{
  "n_layer": 15,
  "d_model": 320,
  "n_head": 10,
  "n_kv_head": 10,
  "head_dim": 32,
  "d_mlp": 640,
  "vocab_size": 32000,
  "activation": "geglu",
  "norm": "rmsnorm",
  "norm_place": "pre",
  "norm_eps": 1e-05,
  "positions": "rope",
  "rope_base": 10000.0,
  "rope_fraction": 1.0,
  "qk_norm": false,
  "attn_scale": 0.177,
  "bias": "none",
  "tie_embeddings": true,
  "parallel_block": false,
  "init": "normal",
  "init_std_qkv": 0.0213,
  "init_std_o": 0.00388,
  "init_std_up": 0.0213,
  "init_std_down": 0.00274,
  "optimizer": "adamw",
  "lr": 0.00127,
  "lr_mult_up": 1.34,
  "beta1": 0.95,
  "beta2": 0.98,
  "lr_head": 0.00887,
  "grad_clip": 1.0,
  "warmup_steps": 534,
  "schedule": "cos",
  "final_lr_fraction": 0.1,
  "batch_tokens": 131072,
  "seq_len": 1024,
  "doc_mask": true,
  "train_tokens": 661600000,
  "steps": 5048,
  "dataset": "wikipedia_en"
}
MLP neurons of a small language model. Each row is named by its layer, matrix (gate and up: input weights; down: output weights) and neuron, and shows model dimensions 0-63. Each number is 128 + 32 x the weight over its row's rms, rounded and kept within 0 to 255. A neuron's up and down rows have the sign that makes its largest values positive.
After each neuron's rows, "fires on" lists the tokens most often at its 100 highest values on Wikipedia text that the model never trained on. A number after a token or word is its count.

L6.gate625 [145 100  63 131 110 145  89  55 106 134 123 134 106  94 125 107 111  81 117 138  92  98 129 154 128 118 147 156 108 120 115 140 138 153  76 159 122 232 169 104  54  62 122  79 194 132 165 111  94 115 124 122 162 162 137 137 135 144 198  91 139 140 112 145]
L6.up625 [145 120  94 150 146 132 121 131 125 106 145 111 149 101 158 160 176 125 118 101 166 111 170 170  92 168 154 131 120 123 115 103 156 127 151 101 108 109 140 152 118 149  76 144 147 109 136  99 126  89 119  98 138 163 119 157  98 122 161 112 107  79 116  45]
L6.down625 [107 131 103 104 121  79 153 135  84 168 139 147 160 120 129 157  70 174 156 133 116 196 122 148 107  28 107 146 102 126 100 119 116 120  84 167 107 182 116 121 130 120 159  74  95 158 109 149  55 140 148 116 152 179 163 129 109 118 170 104 132 152  98 134]
fires on: " " 43, " 1" 26, " time" 7, " 2" 7, ":" 5

L9.gate628 [ 70 115 155 131 154 147 133 137 134 139 174 192 143 118 124 188 143 154 119  42 113  97 111 140  96 180 175  87 131 116 106 182 142 135 135 131 141  66 126  61 110 138 173 163 115 123  80 139 148  96 144 154  66 120  97 128  74 119  73 160 163 108 172 124]
L9.up628 [143 141  72 125 160 160 159 127  92 156 158 147 158 162 112  56 128 176 174  85 191 133 108 134 130 104 179 143 178 154 125 100 152 159 156 141 152 144 163 160 132 150 180 108 156  74 122 119  98 107  63 164 149 118 142 205 153 140  64 158  90 125 127 127]
L9.down628 [ 81 178 183 170 170 121 124 157 162 125 169 146 133 131 154 138  97 157 100 153 122 107 123 127 164 127  80 118  75  54 158 154 115 166 101 154 203 132 172   0 136 103  98 171 141 123 140 133 127 119 110  83  77 179 146  72  61 139 128 137 173  94 104 168]
fires on: "," 56, ")," 22, "\"," 11, "\"" 8

L2.gate348 [ 92 101 137 116  78 114 156 143 109 149 107 143 141 153 141 145 146 130 134 207 143 127 109 157 138 151 123  98 166 164 139  99 135 133 155  90 153 147 117 159 117 172 121 150 142 146 150 192 159 143 145 164 111 130  98 109 126 143 163 138  70 148 112 103]
L2.up348 [170 115 153 188 116 130 195 111 115 106 114 128 206 102 173 138 128 175  97 138  66 160 105 136 160 112 184 154 155 148 149 106 149 146 129 121 118 132 141 156 153 150  98  98 165 185 128 122 158 179  97 198 121 148  88 114 169 165 140  50 179  99 109 149]
L2.down348 [102 115 126  87 173 119  41 171 129 116 142 100  66 124 114 145  84 102 123 103 159  87 163  97 109 162 115 128 124 142 116 161 135 120 109 112 133 128 152  79  98  74 135 102  90  72 132 145 115  68 160  81 111 128 152 197 106 134 113 227 120 148 143 119]
fires on: "ing" 56, " City" 21, "ed" 17, "n" 5

L6.gate395 [135 113 151 101 119 232 122 179 117 142 107 125 104 127 196 130 110 118 147  83 149 118 143 133 160 130 126  98 181 116  93 100 186  85 139 140 141 144 127 130 171  99 155 135 152 117 201 110 203 135 108  74 138 178 173  90  81 100 130 179 158 147 158 152]
L6.up395 [163  68 171 141 168 174 190 197 120 147  89 112 137 141 155 146 121 180 108 102 128 113 207 104 127  91 134 131 142 153 159  95 110 130 136 142 118 119 105 150 119 135 132 133 140 151 155 177 132 142 118  92  64 164 135 112  87 150 102 163 176 121  85 116]
L6.down395 [ 81  54 139 130 143  90 151  89 130  86 107 130 119  84  93 126 172 150 140 127 105 101 145 103  84 162 174  99 131 140 155 173 117 145  85 102 161  48 122 110 133 193  68 112  76 196  51 157  83 164 141 119 106  96 122 147 127  86 160 113  97  76  99  83]
fires on: " or" 22, " an" 11, " •" 10, " a" 5, " any" 4

L3.gate626 [161 127 111  95 108 135 124 137 153  84  99 127 135 104 133 109 136 128 108 170 120 167 127 112 170 112 156 115  90  95 169  97  87 166 139  89 186 160 117 145 146  36 163 105  60  88 178 130 131 147 100 152 153 132 119  89 105 114 114 148 134 133 122 149]
L3.up626 [ 71 100  60 222 137 109 112 133 111  81 125 190 120  89 113 100 120 160 135 138 147  72  98  80 106 166 141  89 136  87  66 128 102  86 120  91 108 117 133 172 146  91 150 122 116 101 114 101 128 127 134 118 132 141 133 161 180 164  68 161  85 109  85 150]
L3.down626 [222 126 203  69 105 141 120 177 144 130 121  98 112 157 123 156 160  94 141 100 174 181 137 142 182 143 101 123 135 158 145 141 158 111 159 110 154  98 119 138 140  98 169 121 106  55  76 193  95 114 122 153 151 103 189 159 111 111 139 159 173 153 140 107]
fires on: " opera" 19, " production" 14, " performance" 6, " stage" 5, " Theatre" 5, " Opera" 4

L9.gate58 [153 113 114  97 146 175 142  79 111 211  72 135 136 105  98 122 174 109  92  97 145 116 102 116 124 140 165 125 123 117 120 142 158  81  61 160 183 126 146  65 125 126 180 146 119 145 155  95 138 118 151 124 137  60 132 202 123  94 146 196 131 109 143 129]
L9.up58 [157 110 105  70 128 167 115  96 102 117 109 112 150 127  89 122 161 151 145 113 111 104  74 144 194  92 134 156 177 100  63 147 150  98 106 166 210 103 171  94 120  93 119 190 102 170  99  84 151 181 110  98 136 157  88 156  51 151 176  70 158 113 139 126]
L9.down58 [113 173 168 108 140  91 107 144 128  89 169 136 114 115 119  90 119 124 132 191 124 169 195 153 146 149  82 126 124  92 150 110 131 135 109 120 106 133 144 147 154 158 122 132 135 142 132 127 164 141 124 143 108 175 132 113 128 217 124  67 101 158 168  85]
fires on: " of" 60, " part" 4, " number" 4

L11.gate134 [ 94 159 131 133 103  90  79 115 119 191 149 166  69 141 115 136 187 112  70 105 115 119 125 120 138 115 139 102  82 101  87  92 149 101 103 107 150 144  92 118  84 109  79 148 132 174 132  79 148 173  62 101 156 178 110 116  88 126 110  73 194 110 134 173]
L11.up134 [145  86 171  89 169 103  75 177 124 122 210 173  99 145 113 104 147 111 130 146 106 178  97 128 154 152  94  94 181 118 184 105 152  87 158 122  90 113 174  97  96  82 104 125  68 122 171 128 134 177 138 118 146 124  61 104 147 137 155  90 116 101 170 128]
L11.down134 [145 154 161 133 106  93 101 131 138 166 158 118  87 123  88  95 195  90 110 131  77 111  99 115 148 160  79 134 104  94 142 114 140 138 121 106 124  93 121 173 128 130 121  63  84 139 161 144  97 140 196 167 134 161 174  97 143 175 126  51 154 131 149 155]
fires on: " and" 39, "-" 13, " but" 5, " to" 5

L9.gate280 [140 189 111 179 152 117 108 116 137 117 181 148  82 103 160 145 190 187 163 123 129  97 104 127 152 132 153  91 104 112 144 157  91 148  53 130 145 121 142 112  94 138  59 141 128 112 107 158 125  98 100 126 112 152 138 103  93 122  91 125 150  98 124 131]
L9.up280 [139 139 156 161 133 106  92 114 163 151 164 109 132 167 100 141 213 141  96 119 130  92 168 133 102 114 139  99 119 143 201 157 153 110 163 134  64  74 135 168  84 134 122 191  99 124 123 123 188  77 179  89 159 157  96  64  95 124 115 138 114 100 129 146]
L9.down280 [152 136 139 158 155 162 143 210  89 178 141 147 140 125 120 111 154 146 203  40 127 127 115 156  55 129  88 121 139 154 103 127 148 144 158 156 110 129 141 149 160 132 101 136 113 140 155 132 116 132 104 144 125 171  97  81 169 194 202  79 104 166 160 102]
fires on: " and" 26, "-" 20, "s" 10, "'" 9, " to" 6, " help" 6

L3.gate202 [115 180 117 119 114 103 119  83 157 175 160 162 102 106 152 149 135 113 152 118 129  85  82 118 108 153 113 100 134 128 131 177 120  80 129 132 170 182  83 107 129 106 135 152 147 119 150 119 107 124  25 112 218 107 195 173 123  93 107 135 116 143  72 144]
L3.up202 [111 185 177 122  92  94  96 100 183 205  99 123 188  50 133  85 158 142 142 118 153  86 121 146 156 152 132  47 141 139 194 175 129 131 170  94 143 180  89 144 185 167 134  96 134 105 117 145 146 102 102 146 139 120 145 167 128 118  90 107 102 144 143 138]
L3.down202 [161  87 186  99 108 135 187 119  99 120 131 103 144 114  85  30 113 121  94 107 131 102 152 147 129 163 112  99  69 157 211  89 105 142 173 144  94 110 135 156 154 136 127  60 132 165 113 128 150 128 217 145  97 123 123 135 150 146 110 139 112 149 234 113]
fires on: "\n" 27, "ski" 9, " County" 8, " Motorsports" 8, " described" 7

L9.gate400 [118 114 148 148  91 131  94 103 120 126 134 122 117  93 160 106 142 118 144  89 184  86 159 194 142  98 116 143 137 121 110 136 185 123 130 138 164 108 160 125  95 155 111 104 144 142 153  76  75  96 115 131 133 135 161 122  50 119 150 112 119 145 162 134]
L9.up400 [103 113 163  83 136 116 151 149 141 119 146 156 140 138 115 122  87  87 151 184 172 111 101 153 114  86 155 109 129 132 143 151 119 134 154 195 156 156  74  89 135  71 146 137 121 125 140 137 133 177 155  48 184 121  62 159  99 162 170 108 136 124 132  92]
L9.down400 [ 91 180 125 161 127 184 127 140 113 124 149 140  90  87 146  99 141 141 130 119 132 144 137  66 107 164 101 138 130 119 134 120 110  89  45  60 144 132 177 173 152 146 139 144 112 126 151 124 127 109 129 145  93  72 131  62 173  63  69 171 122 144 201 113]
fires on: " in" 45, "'" 18, " of" 6, " on" 5

L12.gate329 [ 98 126 134 116  80 135 126  81 143 124 158 120 125 146 106 117 160 142 171 137 145 125 128 146 150 116 188 142  88 137 150  69 177 108 146 159 214 143  72 114 116 122 157 131 112  89 145 135 127 159 110 148 115 113 173  85  84  97 126 155  50 122 149 118]
L12.up329 [133 133 101 105 134 133 170 136 122 143 131 112 178 127  74 122 152 107 109 117 111 114 161 173 129  84 102 159 176 137 129 191  68 218 108 135 129 119 112 153  85 154 147 107 170 127 105 102 148 135 156  93 165 149 109 156 131 156 169  46 188 122 109 101]
L12.down329 [129 170 106 108 117  73 136  77 123 147 142 164  72 141  60 167 156 114 101  99 123 140 129 126 114  79 174 127 217 136 129 134 130  86  84 150 109 165 158 163 141  53 148 152 195 140  95 119 156 129  99 128 143 147 167  99  99 179 136 130 153 126 148  56]
fires on: " " 100

L11.gate308 [ 75 183 128 119 123 105 105 122 131 168 176 160 138  75 182 145 102 154 144  80 156  82  94 126 114 181 168 117 110 155 142 104 148 142 106 147 192 131 164 129  96  76 163  73 167 119 104 114 145  76 110  91 141 132 149 171  79  74  66 186 136 107 102 114]
L11.up308 [119 155 179 118 113 160 107 153 156 138 118 139  67 101 112  76  87 143  74 112 137 155 138 151 168 150 100 152 194 197 154 165 104 162 126  74 132 113 153 142 163  82 108  83  91 121  87 114 101 105 155 130 168 189 112 152 107 137 103 148 115 118 109 107]
L11.down308 [121 126  76 167 192  91 114  81 157 174 194 136  72  96 159 216 140 118 102  69 101 150 121 125 169 157 100 122 113  94 178 159 117 143 105 133 180 144 196  63 148 134 129 157 101 125 124 156 120 143  74 109  64 133 131  77 122 163 102 119 139  55  93 196]
fires on: "," 98

L6.gate373 [193 128 140 135 144 175 122 108 131 170 101  93  65 113 150 116 159 128 188 111 108  96 139  89 106 165  45 161 108 157 157 104 106 118 114 142 132 189 106  68 147 114 133 127 163  93 143  94 153 145  73 108 180 160 154 169  86 144 141 172 122 131 117 150]
L6.up373 [129 132  74 172 156 131 173 127 105 162  87 149 130 136 121 155 120 159 206 152  85 103 128  94  57 174 101 183  88 140 142  81 101 102 160  67 160 184 140 147 100  92 112  77 126 128 105 109 141  75  96 145 127 136 116 124 107 140 142 132 110 129 157 124]
L6.down373 [164 137 152 114  75 150 179 148 138 131 120 115 149 117 139 135 116 124 173 123 115 151 141 145 123 106 137 114 102  68 118  86 195 142 159  38 168  83 117 117  79 150 129  85 132 143 103 137  79  97 148 119  98 147 124 131 128 105 153 151 127 135 142 137]
fires on: "o" 41, "a" 14, "5" 7, "s" 7, "." 6

L3.gate182 [106 127 154 106 164  73 145 146 200  74 117 139 159 111 169 154 117 158 102  91 112 152 123  92 133 208 150 135 152 149 190 131 143 139 127 127 148 126 161 143 143 125 120 114 131  77  98 153 158 121 102 134  66 132 123 149  55 164  90 162 127 160 112 116]
L3.up182 [135 178 135  90 119  68 163 136 110 110 137 126 117 135 128 109  42  54 129  99  70 134 106  79 124 126 101  65 165 150 121  96  96 162 123 141 144  75 161 151 130 111 177 124 122 198 131 109 164 100 146 136 169 181 116 167  95 120 158 146 113 115 166 119]
L3.down182 [103 124 144 180 131 120 139 121 127 148 131  93 121 124 192 137 117 184 123 169 104 101 126 160 141 128 153 177  74 128 181 149 128  66 141 131 162 139 130 122 156 136 101 122 173  62  61 157 119 130 135 160  71 101 113 136 115 125 124 125 172 119  68 132]
fires on: " 2015," 13, " 2010," 12, " 2011," 11, " 2022," 11, " 2012," 8

L3.gate108 [158 159 113 150  84  97 101  62 115 107 171  97 132  92 130 100 160 164 134  78 109 107 113 122 201 160 143 109  81 129 115 128  57 133  92 135 148  94  59 133 159 142 186  85 129  70 106 103 109 104  75 122 162  76 147 174 119  71 162 138  57 148 113 151]
L3.up108 [ 84 170 134 188 144  87 141 137  89 100 128 155 183 137 141  87 139 169 117  95 108 143  85 139 199 138 174 106 110 125 182 111 101 118 140  89 103  92 117 158 148 130 182  88 140  64 154 143 109  90 111 140 138 119 155 140 145 132 181  93 134 126 180 190]
L3.down108 [186 108 137 164 160 170 158 200 151 114  75 154 183 163 166 117  91 135 114 149  88 117 168 152 118 116 170 162 164 112 139 137 180 141 212 112  90 153 142 143 134 170 136 125 167 177 144 183 157 107 154 138 134 190 156 123  82  92 154 154 156 150 163 160]
fires on: " J" 10, " Justice" 10, " County" 8, " Motorsports" 8, " Kim" 7, " Grace" 7

L7.gate506 [116 165 116 112  98 123 121  94 124  86 158 138  84  66 151 103 118 116  69 114 152 101  80  88 184 154 137 152  94 123 123  89 129  81 122 141 228 163 115 127 155 149 120 107 121 128 160 200 155 127 126 107 178 191 208 109 101 135 101  82 129 156 195 179]
L7.up506 [125 149 123  45 162 139 125 130 120 165 189 118 161 159 136 143 143 162 136 146 175 131 128  99 158 120  77 157 169 127 122 136 170 108  99 155 138  87 119  80 144 146  90 173 177 168 177 129 176 114 196 127 127 195 144 102  87 155  64 141 109 169 155 130]
L7.down506 [161 133  91 137 158 142 151 138 149 162  99 124 103 100 124  92 141  83 166 104  60 126 143 124  91 153 110  56 164 158 157 167 106 128 126  85 130  77 161 175 119 163 139 166 130 129 164  41 100 117 117 169 136 115  89 122 141 156 131 180 144 141 131 167]
fires on: "s" 58, "'" 24

L6.gate540 [190 111 108  94  61 170 121  87 163 149 136 137 100 121  72  92 173 148 102 147 163 134 145 146 122 127 131 181 129  81  92 148 128 101 119 163 152 172 101 130 137 116 165 136 191 163  81 111 136 104 152 149 161  93 167 192 108 151 145 160  78 130 110 131]
L6.up540 [135 141  77 130 118 179 158 119 146  73 176  99 134 136 136  90 109 116 143 140 155  85  93 122 120 159  87 137 134  83  61 144 155 153 143 174 182 168 107 170  78  97 139 117 170 130 123  48 108  94  97 139 226 136 161 148 122 167 170 131 180 120 140  71]
L6.down540 [155 167 102  99 158 188 149 169  98 163 139 143  85 120 114 157 148 119 175  88 126 192  90 160 141 149  93 119 119 140 118 125 135 163 148 137  99 116 197 154  49 132 130 122  83 177 148 109  93 117 128 119  99 177 153 119 138 126  82 172 185 113 162 109]
fires on: "s" 24, " " 16, "A" 15

L9.gate66 [109 166  98  65 111  92 116 123 136 146 124 151 150  69 161 132 205 147 154  75  89 152  95 111 124 161 146 157 161 115 169 162 121 106  71 125 139 144  84 134 100 120 168  95 121 109 130  82 140 162  65  72 134 154 108 174 114 106 109 105 136  91 129 128]
L9.up66 [147 112  85 172 140 114 154 151 167 165  96 138 144 125 119  99 105 122 115 147 154 122 137 124 116 152  64 167 120 155 159 171 139 163 172 142 147 129  84 165 140 169  87 100 121 130 155 143 124 123 172 154 121 156 115 197 151 145 175  84 110 152 107 159]
L9.down66 [130 147  91 161 147 133  90  98 135 159 161 159  95 115  99 172 122 113 112  86 147 101  71 125 143 114  81 131 131 111 105 166 110 115 125  73 161  65  52 130 109 115 168 127  97 114 120  64 100  98 113 134 134 187 135 152 162 106  65 139 189  89 108 140]
fires on: " of" 60, " and" 6, " for" 5, " de" 4

L7.gate246 [130  93 137 144 147 116 157 101 156 100 148 128 132  94 123 123 107 130 110 189 182 156  91 124 140 110  99 135 100 147 108 111 118 130 178 111 163 154 137  88  80 148 120 144 164  77 136 134 132  73 140  99 128 128 163 140  55 126 158 130 125 155 149 144]
L7.up246 [133 156 113 120 168 176  88 128 165 137  94 131 131 108 113 110 153  90 183  69 158 119  95 165 192  83 104 129 128 110 149 160 153  86 200 100  89 117 143 109 167 149  96 161 152  85 178 160 126 124 143 161 168 214 164 100 178 133  96 141 114 116 226 169]
L7.down246 [128  56 103 139 148 143 127  88 121  85 128 152 181  84 137 166 100 147 133 150  62 188 101  80 100 111 119 156 140 143  97 156 149 155 110 148 148  99 145 105  88  77 145  79 162 166 170 173 145 106 127 125  99  28 144 150 122  92 117 140 152 113 108 112]
fires on: "-" 50, "s" 8, " \"" 5, "'" 4

L7.gate40 [127 155 177 164 131 189  61 152 108 170 170 133 168 113 145 121  96  96 138  76 157 140 157 107  88 143 117 138  88 113 122  90 117 153 137 115 126 148 150 105 146 122 144 126  95 133 187 122 127 135  71  99 145 109 126  35 107 105 107 119  98 202 129 177]
L7.up40 [115 164 103 103 104 100 118 133  83  92  58 159 146  42  83 166 111 170  70 151  55  85  94  48 158 164 172 106 171 116 113 181  94 127 143 169 145 170 221 120 146  88 126  94 109 111 151 142  97 103 133 139 150 149  95 137  72 149 124  85 126 114 181 130]
L7.down40 [140 112 112 122 144  87 123 110 117  93 135 166 156 114  86  94 172 108 134  90  75 148 165  91 154 173 127 126 123 148 160 112 134  96 142 131 117 100 154 139 153 101 112 128 131  94  63 119 113 187 146 122 162 166 177  82 141 183 132 157  52 164 174 121]
fires on: ":" 62, "," 7, " /" 5

L2.gate186 [ 87  78 170 129 143 126 139 133 169  95 148  81 175 116 128 130 110 185 103 173 167 128 128 122 187 143 106 161 120 179 141 100 108 132 131 152 147  92 122 159 142 169  88 150 150 133 115 137 109 153 137  98 129 122 120  59 145 135 119 100 170 141  97  87]
L2.up186 [171 103 144 119 139 103 202 159 113 107 169  72 119 181 159  90 131 146 119 116 137 100 111 160 188 151 116  92 133  85 185 151 151  96 107 109 136 109 152 150 178 194 108 182 164 116  66 103 153 153 107 120  98 196 123 153 155 147 149 115 122  88  87 135]
L2.down186 [129 171 119 104 117 164  90  96 127 124 141 169 122  89 128 123 152  59 174  90 146 219 125 123 124  97 162 117 124 124  67 154 118 156  76  97  78 126 115  93 113  79 113  50  88 116 168 193 127 122 160 145 169 146 174 149  89 142 139 126  93 119 146 150]
fires on: "ing" 96

L2.gate460 [162 179 167 200 162 112 140 148 100 170 157 173 137 117 150 190  89 109 139 124 107 136 178 101 158 152 189  89  83  81  68  46 155 145 144  58 124  87 129 107 144 139 132 134 176 165 130 125 105 170 103 132 106 170 120 140 113 158 137 176 110  88 153  49]
L2.up460 [153 133 102 111 114 111 148 112 100  68  70 137  87  81  82 120  77 160 137 178 111 174 123 150 107 105  70 118 156  73  61 120 120  94 110 113 129 110  88 125 171 127  93  72 169 123 162 119 138 114 138  96 110 134 116 109 187 123 174 137  94 110 148 148]
L2.down460 [127 116 176 144 173 113 155 136  68 198 167 137 164 118 164 177 124  78  84  83 136  89 192 141 116 116 183 152 123 164 185 108 173 144 166 101 128  96 149  69 124 133 156 135 129 127  87 113 105 138  90 138 112 132 164 150  79 168  99 190 140 102 130  79]
fires on: " /" 21, " Total" 14, ":" 13, "ho" 12, "h" 8

L9.gate382 [120 114 123 166  70 113 104 160  98  92 140  68  25 108 150 154  99 113 134 122  95 124 125 137 146 108 170 213  83 107 166 118 216 146 149 110  93 130 107 121 126 104 120 123 106 197 201 149 174 119 168  83 173 122 173 153 149 149 161 155 105  83 108 196]
L9.up382 [149 127 181 133 132 140 110 140 105  97 170 107 123 119 183 149 136 204 115 151 115  80 163 131 136 147 159 143  98 171 107 109 150 125 100 135  97  90 141  64 115 105 114 128 119 159 113  98 147 137 138 103 172  78 179 127  76 142  89 149 139  58  87 167]
L9.down382 [146 146 114 122 141 128  89 151 127  40  89 148 128  85 143  76 124 162 138 140 137 151 131 151 122 123 141 156 134  93 180 193 196 131 107 133 116 109 113 174  98 171  68 144 145 156  92 135 118 149 166  97 156 130 134 112 104 190 135 150  85 121 146 145]
fires on: " up" 31, " out" 14, " '" 12, " age" 8, " 7" 5, " year" 5

L3.gate116 [204 160 127 136 125 132 154 184 113 152 138 150 147 104 138 147  96 117 108 119 132  99 209  65 133 183 155  83 108  74 131 139 110 146 123 140  78  99 145  93 117 107 119 111  93 118 193 141 132 130 119  76 107 122 111 134  77  81 116 135 130 123 147 120]
L3.up116 [111 117 109 102 136  88 132  53 137 122 132 184 117  73 150 138 140 147 115 147  83 112 123 150 201 152 120  65 148 146 122  87 129 141 194 111 127 126 160 118 146 159 147 117 129 123 134 133  95 154 159 102 197 161 115 132 149 124 157 176  31  87 133 160]
L3.down116 [193 170 192 198 136 132 197 153 132 133  57 165  98  99 117 166  91  83 138 180  94  76 130 118 177 156 146  91 142 124 154 127  91 119 114 148  97 103  74  99 159 161 118  75 149 146 173 138 162 149 154  73  95 194 164 116 117 126 104 181 101 118  81 157]
fires on: " /" 76, "International" 5

L6.gate541 [129 137  71 115  91 134 167  91  73 151 108  92 122  71 173 106 115  83 150 143 139 141  61 169 121 139 151  94 103 128  88 169 106 132  99 124 135 206 109 121  84  74  98 136 113 139 146 100 146  95  76 105  69 128 109 138 141  80 157 128 156  70 126 138]
L6.up541 [ 80 181  89 117 156 156 117 116  52 161  91 113 183 170 173  85 112  95 133 103  98 182 125  89 119 173 151 130 120 127 152 169  92 158 161 109 162 110 102 114 124  80 124 198  37 114 163  93 184  73 128 128 112 165 154 152  76 126 122  98 103 133 139 139]
L6.down541 [131 111 120 161 129 145 127 134 191 139 120 130  96 147 128  96 150 101 149 113  62 145 138 108  84  52 179 127 140 138  75 127 141 147 163 151 157  87 168 100 125 208 173 109 151 140 179  99 138 150 131 207 172 114 106 136  99 118 111  97 109 169 131  71]
fires on: "," 20, "e" 16, " of" 12, " (" 11, "." 11, "s" 10

L12.gate500 [114 147 186 116 142  92 136 126 158 108 236 147  96 113 231 126 138 160  78 155 126 115 153 138 164 158 156 163  63 132 173 203  90  88  81 132 203 120 136 104 165 122 192 162 143  76  86 180  96  53 121 120  51 205 113 137  66 109  57 171 108 128 117 112]
L12.up500 [174 127 159 112  72 146  86  54 176 142 105 130 127  82 136  81 110 161 139 132  94  72 173 132 150  86 190 141 116 151  72 152 121 130 187 141 115  99 115 146 114 128 141 118 128 138 156  79 156 129 171 161 168 142 113 115  98 132 184 131  63 146 167  93]
L12.down500 [114 181 108 151 106 145 153 207 112  81 127 156 134 150 215 133 131 169 106 142 120 151 139 150 146 124  67 108 160 110 121 146 182 109 174 139 161 142  84 156 141 145  91 125 120 127 121 146 124 157  91 194 105  84 120 129  96 126 113 147 188 153 105 151]
fires on: "," 67, "-" 12, " as" 5

L10.gate175 [146 178 134  96 128 133 100 145 104 119 167 125 165 163 164 100 123  98 124 100 103 104  91  82 126 182 133  95 120 163  64 172 112 149 126 193 147  93 180 138 121 123 137 110 133  49 113 175 124 125 161 107 123 117  89 136  47  62 144 131  83 169 154 127]
L10.up175 [127 104  72 136 107 160  51 158 150 121 154 124 143 186  90 166 154 148 101 119 132 160 164 106 107 158 121 197 114 136 168 181  96  90 131  81 110  70 103 137 179 130 156 189 119  65 123 173 165 132 160 156 133 155 145  75 152 154  86 122 140 134 123 169]
L10.down175 [112 171 104 164 179 166 145 116 115 167 105  86 111 162 139 153 152  49 163 127  69 175 119 124 114 144 153 170 134 169 123 136 109 136 103  98 164 113 123 129 119 152 154 162 117  92 176 139 124 154 141 117 131 102 107 142 130  94 198 101 132 113 165 145]
fires on: "s" 41, "." 9, "/" 6, "'" 4

L10.gate418 [155 151 144 156 164 163 204 154 168 106 133 138 125 174 162 151 153  81 129 120  91 115  76  53  90 129 134  91  93 102 137 143 114  82 117 135 115 161 178 145 180  82 144 115 124  88 110 177 135 150 154 128 108 192 185 137  86 116 106 156 118 104 141 182]
L10.up418 [ 93 154 137  96 134 112 154  88 124 125 128 161 115 173  95  69 126  82 116 128 127 165 169 162 138 169 132 163  72 113 121 148  75 114 107 137 145  88 142  80 133 129 166 127  85  94 122 132 120  96 112 189 164 142  66 114  88 143  78 101 212 121 127 118]
L10.down418 [114 112 171 158  84  99 123 125  85 134 124 100 145 110 112 155 106 170 124 126 104 153 172  69 116 135 156  87  83 106  96  96 180  56 134 137 107 122 100 165 105 143 144 104 114 145 120 192 171 169 121 152  92 145 146 105 141 126 187 153 105 148 109 123]
fires on: " to" 16, " have" 15, " of" 14, " |" 14, " for" 4, "ve" 4

L11.gate600 [113 155 180 149  97 151  75 143 191  71 131 108 145 172 188 147 124 132 117  96 144 125 102 110 139 188 150 131  63 104 181 163 124  84  95  80 119  77 175  67 103 132 121 167  97 117 133 109  93 139 137 127 147 196 148  81  76 132 127 174 114 136  63  76]
L11.up600 [133 130 215 145 143 113 128 134 173  94 184 116 112 158 110  99 119 151 134 160 128 125 167 183 131 126 167 159 124 128 136 151 128 108 112 166 120  65 112 104 160 112  83 166  93  78 115 129 140 121 189 111 137 180 161  63 101 143 130  82 110 196 113 134]
L11.down600 [129 160 141 179 157  94 130 199 110 108 179 121 140 136 151 102 137 111 200 115  85 120 148 135 109 159 123 141 124 157 116 140 162 182 134 139 130  62 107 156  97 187 134  72 121 115 138  79 115 119 134 154 121  80  97  96 111 129 139 135 118 107 145 181]
fires on: " to" 17, " for" 15, "'" 7, " was" 6, " is" 5, " on" 4

L12.gate128 [132 164 145 138 123 125 136 165 149 135 155 171 148 119 160 116 114 161 147 117  96 175  97 141 160 170 114 117  99 116 136 146 145 157 135 146 153  94 150 117  86 154 109 130 153  61  74 149 128 114 118 147   0 128 123 113  67 148  95 145 145  78 135 141]
L12.up128 [129 150 148 126  95 127 146 104 111 138 118 156 156 140 108  73 135 179  97 154 134 146 131 179 153  74 160 141 170 155 128  71 127 134 181  59 121 191 119 115 111  90 178 100 140 175  94  75 174 129 140 147 117 137 100 190 132 143 141 156 111 145 153  94]
L12.down128 [140 159  88 175 144  87 127 181 132 187 173 141 137 132 135 160 121 168 157 119  94 163 125 118 109 146 116 114  70  86 125 144 177 142 101 164 244 105 161 109 103 155  78 150  92  66 115 183  95 125 105 137  72  89 101  89 113 139 113 111 137 146  78 167]
fires on: "," 49, " 2007" 5, " 2015," 4

L10.gate49 [121 165 129 108 151 138 204  61 106 164  91  79 122  74 132 121 118 133 132  81 129 120  86 157 130  89 107 167  90 131  98 138 145 128  72 134 141 157  83 151 136 127 189 107 150 115 127 119 176  78 100 119 163  73  89 205 127 119 165 199 153 129 118 155]
L10.up49 [ 95  97 121 135 143  97 111  99 118 133 132  94 205 146 117 108 106 117  89 131 133 121 133 168 108 137  98 197  87 128 109 152 145 173 158 177 139 108 119 107 133 144 165  89  78 127 178 142  92 179 118 141 177  80  94 150 129 167 131 117 188 134 121 122]
L10.down49 [132 181 128 215 102 139 136  73  99 106 139 157 108  91 130 131 160 171 135 140  74 141 141 129 105 130 135 137 145 132  83 189 168 116 129 129 128 129 153 132  99 164 201 108 134 127 145 135 158  86 119  85 163 101 105 102 165  99 127 156 169 162 160  95]
fires on: " de" 35, " of" 26, "==" 20

L12.gate504 [139 175 139 148 130  93 103 160  92 136 187 146 148 155 133 137 130  53 102  68 132 163 105  95 103  85 123 172  74 132 155 130 160 106  76 137  87 178 211 145 111 137 175 171  56 153 105  87 113  91 136  61 131 156 166 131 147 104  84  95 123  77 146 157]
L12.up504 [ 74  85 151 128 119 161 135 124 128 142 111 158 132 188 163  96 108 120  91 139 197 207 119 114 100 146 144 181  93 107 184 171 108  79 171 135 106  66 129 150 131 152 117 123  77 115 143 104 138 127 144 152 149 112 132 158 148 138 146 137 124 122 135 113]
L12.down504 [142 121 117 178 154  57 136  94 119 132 107 163 132 130 143 188 114 187 147  83 116 134  89 122 135 126 113 112  98 174 153 138  72 111 123 115  37 165 165 141  81 133 123 118 206 143 135 147 119 154 109 187 126  92  72 121 138 215 148 130 157  93 130 156]
fires on: " for" 31, " of" 12, "born" 9, " from" 8, " on" 8, "For" 6